{"n_layer": 9, "d_model": 384, "d_mlp": 1024, "activation": "swiglu", "qk_norm": true, "bias": "all", "init_std_o": 0.0, "optimizer": "adamw", "lr": 0.00123, "decay_shape": "linear", "final_lr_fraction": 0.0, "train_tokens": 1312000000}
MLP neurons of a small language model. Each row is named by its layer, matrix (down: output weights) and neuron, and shows model dimensions 128-255. Each number is 128 + 32 x the weight over its row's rms, rounded and kept within 0 to 255. Numbers have three digits each. A neuron's up and down rows have the sign that makes its largest values positive.
A block is one neuron, or neurons of one layer that tend to fire together. Before each block is what it responds to, as a language model described it from the Wikipedia text at the highest values.

Abstract noun suffix endings. Final pieces of abstract or action nouns, often after "the" and before "of", like transmission, regulation, maintainability.
L4.down73:084153146182113129145131156132070160104132115067149127110069133114121198136151149143145096160144132167126116137075050106106200132097127174138079176102154175135157106145142141107175079103101146143121177069128106173199102097083120165143141150146155164177130162187107146189130151084066138139141151149115134097171162106085099108129116167090132163096154123177081176106099173133117111100173
L4.down323:175080110152103135131117153145168107145113131119180079101142128131140120102105233102193108146130132129114139125146104135129134150183136083128130110056124140147147173143164088107148100155147203144128165122095106120162138136115109137141121111188142187083100132149096140137139173106066074093117135153143112099130120086100154092136175132099146134075142132115124135108128139087120125097155

Biography lead after dates. Fires where a biographical lead moves from name and dates to description, e.g. is/was after the birth–death parenthetical, the closing ), or the title's =.
L4.down370:219128129114152133147113103146126121077099101101093065137213142115126119069135142157128134110171106130060107182116150152141139099133095121126177079162151131065167140136179190143132124138124086151166047151125100173128123173089064098094116113134073099137111059132134151088089126107148129179163186090158169127160116108143141129116142124096171145081140093155120113183045124160169150134141
L4.down894:156139125122164124107139195101109138091128127037101111131144125135099173100118143107095121143144093178143103176060164160130068122172166129080121096122123094106161131091119156102122060140090095080064127148073091130143148093138096104089138108064116130138141110082102108195141070099160132123153154161155118092125169144217075090103192058172127124127155149104140121145165123136148106173121

Word-initial fragments. Fires on the opening piece of a word split into several tokens, mostly Latin-style prefixes such as rec (recently, recovered, receptor), en (enthusiasts, enjoying), im (immersion), in general prose.
L2.down850:087103121097080145128129166172156113123086130125106107119200145083125122185131106106167095120092215101124144124144157168149124148148164122085163152142108097116141067077127096121122191124079157154116146145123145167127175137155130142140094109088124117142088135113091123133156114177105150146127134127121116147080158128126111127067090130067151100211091150129145127123035129151120147105152
L2.down878:116160166162156174125140104145147117139102113136078161132157084125162053154121135198132127147118118137196115157166136126120083147155151117078131090101215087120148100106115104113099131159185208152181118144155156156141146092117161122094114045143092162109145122144151106059102129167112060111107135156108086184124077119167132072106107147157109098118150171096066134158154128149110128112130
L2.down886:171137141122168165123172209099168103098109103134067098168142075122140121135122125168170135128124136117150116101194120200112125199065140136109157164082144139189119144089086098176140134155151132158169180177107116131085114085166132139170132105132166190156084102098184160071107145114099113179158152058048170214094130114053089170122093166118160142099071128110107137133050166168177135123173
L2.down890:102114125123155111163144122111110071138150076148139166165158150129156124077180153128203121124110092161097125144145127105115143146156198113128074143109083179109144150104102127142157145150140190096173140204050146123082161122149167121148163146104149168107197097131136134073109176127112116102129118111143144177076176135092115147113134137091118136142111118136090131116101170074100179129096

Post-name lead delimiters. Opening parenthesis, semicolon, comma or closing bracket right after an article subject's name in Wikipedia lead sentences, before born, is or an alternate name; weaker on name pieces and table separators.
L6.down91:074116108099163139087106125165134068132062203064101121109077158171146074075106176149086124126060143116083158156179127082132140137157130112122131123140111104123103160135158084053107135148191090123120127143169131114121103119119100128137084119120162108153133097114104100164106107078118127160173176128174112148137103117116120180106214132208139168111121152108104121166158117158166106176107
L6.down238:116158135129153091080073100076105144091132140087119164103122122140123083133150100155097069113160162069135140141160127165107105142123149136167147124151127117167106147197146131172082146148111101122181122083100133114156151125183153097152156136177054172106133110163076115134076125104077194127139135132178154076131110109136130158058112127194128090103123135127105130145184179145147102153170
L6.down383:091164122180123137111104110078174073117160130137156158165119228152184143090107109122147131103114155184107102154143187088155103156137113119056179090141206077172148103086137157155165197165055087079127146186121111061122068109179123098175161141119130149145173109135096139129076089117159129131151057156172103112153112147111148112137143106100130147089120084126129166172096102134112112159102
L6.down654:000122106146088113087135130080163185131055170151157187140119109156139173122115122083175110152185102125108123129141107113105134115142120158122118132158108134153126142125124137076171097121073038141114079106148142168091128151150159117181114128126094056104132133140172131127126136137098165102118102075186110158133092112092156126145221095155127176130104185170142116176136108146105168126097
L6.down776:133101085135171096097186108078101115148143106113202143121141137144142166105143166095177126133121136082103099130127137147112138113108101218165118140108089121133086146156132118096115210159128090131104194143142147125132084058140111173160064147187054094153157167158100151102128097071082134133085104151177115111107091180119162161204050136107144132146129101188141145094148164092118168100142
L6.down931:191153097148139139144143157105119107121118126090130152118156177113122145113125143100141074102106062111141133125105125151118101100210160208132092132112155117114178170159172191066129136125150071122132047171112056026124134106127065121157075122161104128149119109057110097117115124195136132129120131051154168135120043142131146095159139146120119151089098081130160142152121109072162155076071
L6.down940:106158078167140087113139146168121132101162143118147130156109122068084177110132114107115124122124151172190140161159073174103098122118100042158140130098194081155096102108082079108162108128076175180098156156097156090070142110107155097131101190108157053156119194153137128112147109127051093110154137062117154132155170130129165134148165165112128153116131122157119069155136067176110200114072
L6.down946:082110125089145154138145115122124129145133112086107091088123151119183186151125102109171139159114197166124135154139193116121135191179201139109166104141120104141139190173115061133131150176172138115098103185084107097086164152116175111115122152153117121148108159087185117170191126149113182114074102096147139165136148139151101141133145132112065094160141118106133087187119088125103180081043

Pronoun it for subject. The pronoun it/It referring back to an article's topic (boat, road, station, firm), plus blank lines before new "= Title =" headings.
L2.down2:121126122121089077178129132109104110142130119155090195141159084141134125078186119138137123175126137185125163132163111103106070094079129121129140153067043115119090082131103126156108149148119062181093118142140156120097151090152100117133070105140093145173106090094171065164131131123129122165136069150152154141162151127067165100136169133175131137136139125052146044115129120115193122166098
L2.down127:082163108154145079079121136144163163158164129102180081149175161100100111109079145083170093131120112138108186118123144133139141121157201092182140098139136106108142068153111127117091145166132168201150127154102092122158140111144086106113115155075042130086084086161120126150126132095146102132135135074164180084163174186140131184098131164147123100114135120069072087130149093140098121132087
L2.down717:165130119184147139119087071116118148131099175058179167156116126148168106148088165150152145087136136093135106185141146098145133108158154122149130136132128116130130138119136112098172147116150196172101128124101109092112147139176158133116143085095081136142135124125085083152101154038102119150110104181114178117135090127097157097114140114098093130149169069087111166086108135157133154132106
L2.down796:127150119112209084077096106184105116103116161155129138143087111138103152124131130115126128147123151116090127151100101144100131122160152145156076146131086132131100119111105148127154132098097097151099150106132155173104104084130123159135151149136104064138166109071164133091176076195087018135157187094113117117131035112091129108070119069142087076159179142116124111184132173123125143094142

Word-initial capital C. The first letter C of a capitalized word in names and titles, such as Cops, Courier-Journal, Cancer Society; weaker on table pipes and "the".
L6.down34:042159137067160187145138181108072125174146127143109116134167164148145173140092135096093129118131092123074100169076127146103128095172149163141153176095151186103109187188100022099141127111160161120065136135122132104146091148095171097072182151098141128118158175134126125141062140120117103111107168138044120090164129156162135119150060117129179121124135072133091136144136147084094170137118
L6.down104:093091103137177165082091130128115121174131147132120186134134150101167106071090185195203093111109133147102113167125147175097171153157122173099179098134107067158133131162100129052157092190151150133146146149126122146106131127132159145098132147068183143112128097141100111108116121160135125076076143154162146064083160125125121160102154109174116125187138104096183106085138164134108124115116
L6.down199:092028103150149122109136086141118133095123148090100132130178120116145149143081114064163162056121123177099143105165134149143171107180147142114135132053158140154195108159118201131153130180143127110125183175124082120149110123090123116147153116075113149163133100106104147131126159114140157105190109147167076152124046183138150143104146162115151148161123123128130136114122123100146146156134
L6.down206:134033123167142184106120128115127192145178101075124117221100122128146152077156166189146131119099176129085094081103163124078123166161151122182153091080178149197139143147151101149098092150161142111197135118109116140057147110097087189160108157135123133076145125144139185097166092101089102083158099066069128109105145127141123079130066156112076098135176137155120119134147070111127110142156
L6.down318:104101155117216113091088130122100107130147160119160133091094129111138085141155094075186127140155141104103116167128137171076157151121173109125136152144138191130139112138138131066163161213125112095070101172194118071102146133132091109070120115133142158079082137137109114199158199111142062139084104078149103160147137127181115092151108140161103143180103153134122168162149138145156124136110
L6.down341:058138108135133160107118116168094094154134126155127074060136105101134110146098149177056060102057146132093096147124090087111148083114119147110109172060118096125159156129077105100087174147183050153171125118151135146100089138108068177091107122155152146112094100105116137138172111128081125143151118086096148117165139236182122126141112144154127164164148173086142113168115075120153190169091
L6.down689:138125102128109139139165068086092091109150107149134162141125171135116169140119128178109062139181187105097071201131153097195112121124100115125152151184135145120130148194126134117137204175088152125113156097147184093181133127134111164134057145129106131132102105145116098104168105136168125110035138172147117128167252172158133128154151102137112092139136085130175110081118148131119142117106
L6.down919:134122165085175102123082147130106096157090133075075137115074100141144140132154123140080140128122208150161161109153152148145131127171102079139121129171178120103066124135090133160134075130116180142161113105070075095129128085109113203185157137098085110135138145166089142208143104122131154113137142209158091124153144166155105148112101108107092175179128090164140129130173107157153162101167

Post-title gloss opener. Punctuation right after an article's subject name in a Wikipedia lead, e.g. the "(" or ";" before foreign names or "born"; also weaker mid-word pieces.
L2.down92:102159115141107044140102142109115077198169102089152080120050192151124101153135119164165165153136138134117132094142156127138136088144076110102101085089134121139123133155153121121137114113089170129114179110104154088148085121178166150114123120160158106150186174063094110124114150175128134153105081105187125094201196130130157198081194118063122077100150125103113142110077141148189111113104
L2.down254:107120143149149143149143114083135148151127077158098086104123151134078103101102139098196098167074109107183144176126103134158126095143092144078131173121119123209180191108184158117148131171088064151146175169074127143119146106184169165129122084187128149172158139113128172108122082139157155128086063096091125150130122124103076146123068138181127087118165131131156125111089093120162159167061
L2.down611:133153118126107136070095154188142093164131058078132163109166131080077122118091151112205160179115148136156103128119108121167161146144107159102136152042112117120115102106099113121136122100144099129128086118117112132187111098129168092130130122118145129136145178178102130146172097125135121121159127097081117143194160149099052066074110154174124109108102116135106181146172141118179143126085
L2.down819:136138154115148092110150141146137092129125115166122152160092124149136107119166180102163153190149161140079092136170106095153124116113084110082164151104128105161123157112144117098146128108126117092097121142168155104160154172087137143089127080130102102149158081175098105150130163152108115133062115142116107171109058129146187107205125164115094095182130051140150208162157173177129149085159

Word-initial letter C, T, B. A lone first letter split off from the start of a word, mostly c/C, also T and B: c|uneiform, c|ave, T|able, C|oburg, and the circa abbreviation c.
L4.down264:071124125069182161162145156107187141114138108144091142146096127154138103147123136118181162182189127169131111046119097080109125142135124114145106113171140136114122106143140065124157120136129010175147166068161115132090146141130192121147088143174109076150108143124134092107138151092169098106095083161059062127125118154130127147132095102126148132139089135171133168104141058102141142111150
L4.down377:048137126171166113116148071157162153162131147197038150154056094091138088106105115089149145120125152113102142164094082122081062131148092145147145098078154187119231096110111141160089092146164197132145133117140113126130137171125144163123123082129130069130134090089174135126174120130159109124058111108120119110090162147165153118145126104163102118118066110180085063139114138146101081152196

Sentence-subject head nouns. Abstract nouns heading a sentence's subject, usually after "The", just before its verb or "of": plan, operation, construction, also subject "it".
L6.down165:239141149089110110143140123150174159102177196149112093125179110068144149144135121138108100165085134150108122134128146101133141190083147104137093100158110149141186168086105089125107097123130156114157099126066096152123111155087137127086114161058145105094095138121105084196142122117134113120160147115159162116088131119179128162073122116091155160076150167114141096138096193131102095133165
L6.down283:167124119148169119132071141113177150161146102173159081081107095132140116110152140149129134144117159150102127121111054089118120080162148125119104135097114141175112133091121120093092082184096187076120159124077115170151114068109192094045152127178161129193123102117123090162194131122114140091163166113166173096137109104210152143114135143096151117164138146171079191135167112144058087120118
L6.down314:034131120156136121127162141094133115150160137105099096199188187182106098081100125155115129126137170100125152083140114118131070147151160185135145161114146208104186106084098129143123095087066144154105132133094165134146129125135125132130124101150097096145144145128143135095179120130126112142147115108106155163159158112103112141128154104098149180112085124079158085148148150129112134169137
L6.down421:218124164135104131123167159189131149070085137112118143085212108132097122134094071117046136137102121143152142096106111091124099101094110095155116131096142111117128125113070167161070155166167176093181154137101131162102072094138131128118121112088085134140121073078122097160133083146143136144206172149134137149172077143193132165161142140161116121108147138094128162117122171092160153142107
L6.down505:166163152122107099121143130126141112142099165085182160119149122112152153142091097155163110124169100168171142132138089118069152110144137144183136149110178143083100117176105133101103127136119108136126198110164117088075070124051137135148124101132144179162102119102120077153099116141106072087190166153125064123182116140118159141149149133105166127159160157122122141128135144097146116132150
L6.down634:130109154088156106093160143179109077114106158135143142145106204116166086150139088062123122113117094107105111167128121118109143124113083114124146142168139142145157061137161120205142128107137128092067123145188136069113130100101156111169112116149149111119110116154091095126029139143118166163156085147114074155113165101124151119145145123114146093107164139156134139143122153139172111120088
L6.down847:081174058104132082096111101112139076089129119129139158125106111148108122092163155168098136105163153138160131117082205122130048093124146134078165127126112127151090101104100141161109147134131081073164100183114144119077134126139115155130136087131112118148156098117183064080090149059152100199135168153131182063132089186081114139143132101143149197191167146101118154174124153162154104154170
L6.down983:106064150136123094121151150129128151082058159078094109104116117112136083141085143171108157137125132077199138096076121106144101057155098096149147110148099166102151133103162103118120093172102184146093123112162096128101160122142119164110121116126164166092121130145153116184132136174139166145183164153108146148104197106141163177158106102129169119072059147096148221106145128116183150052165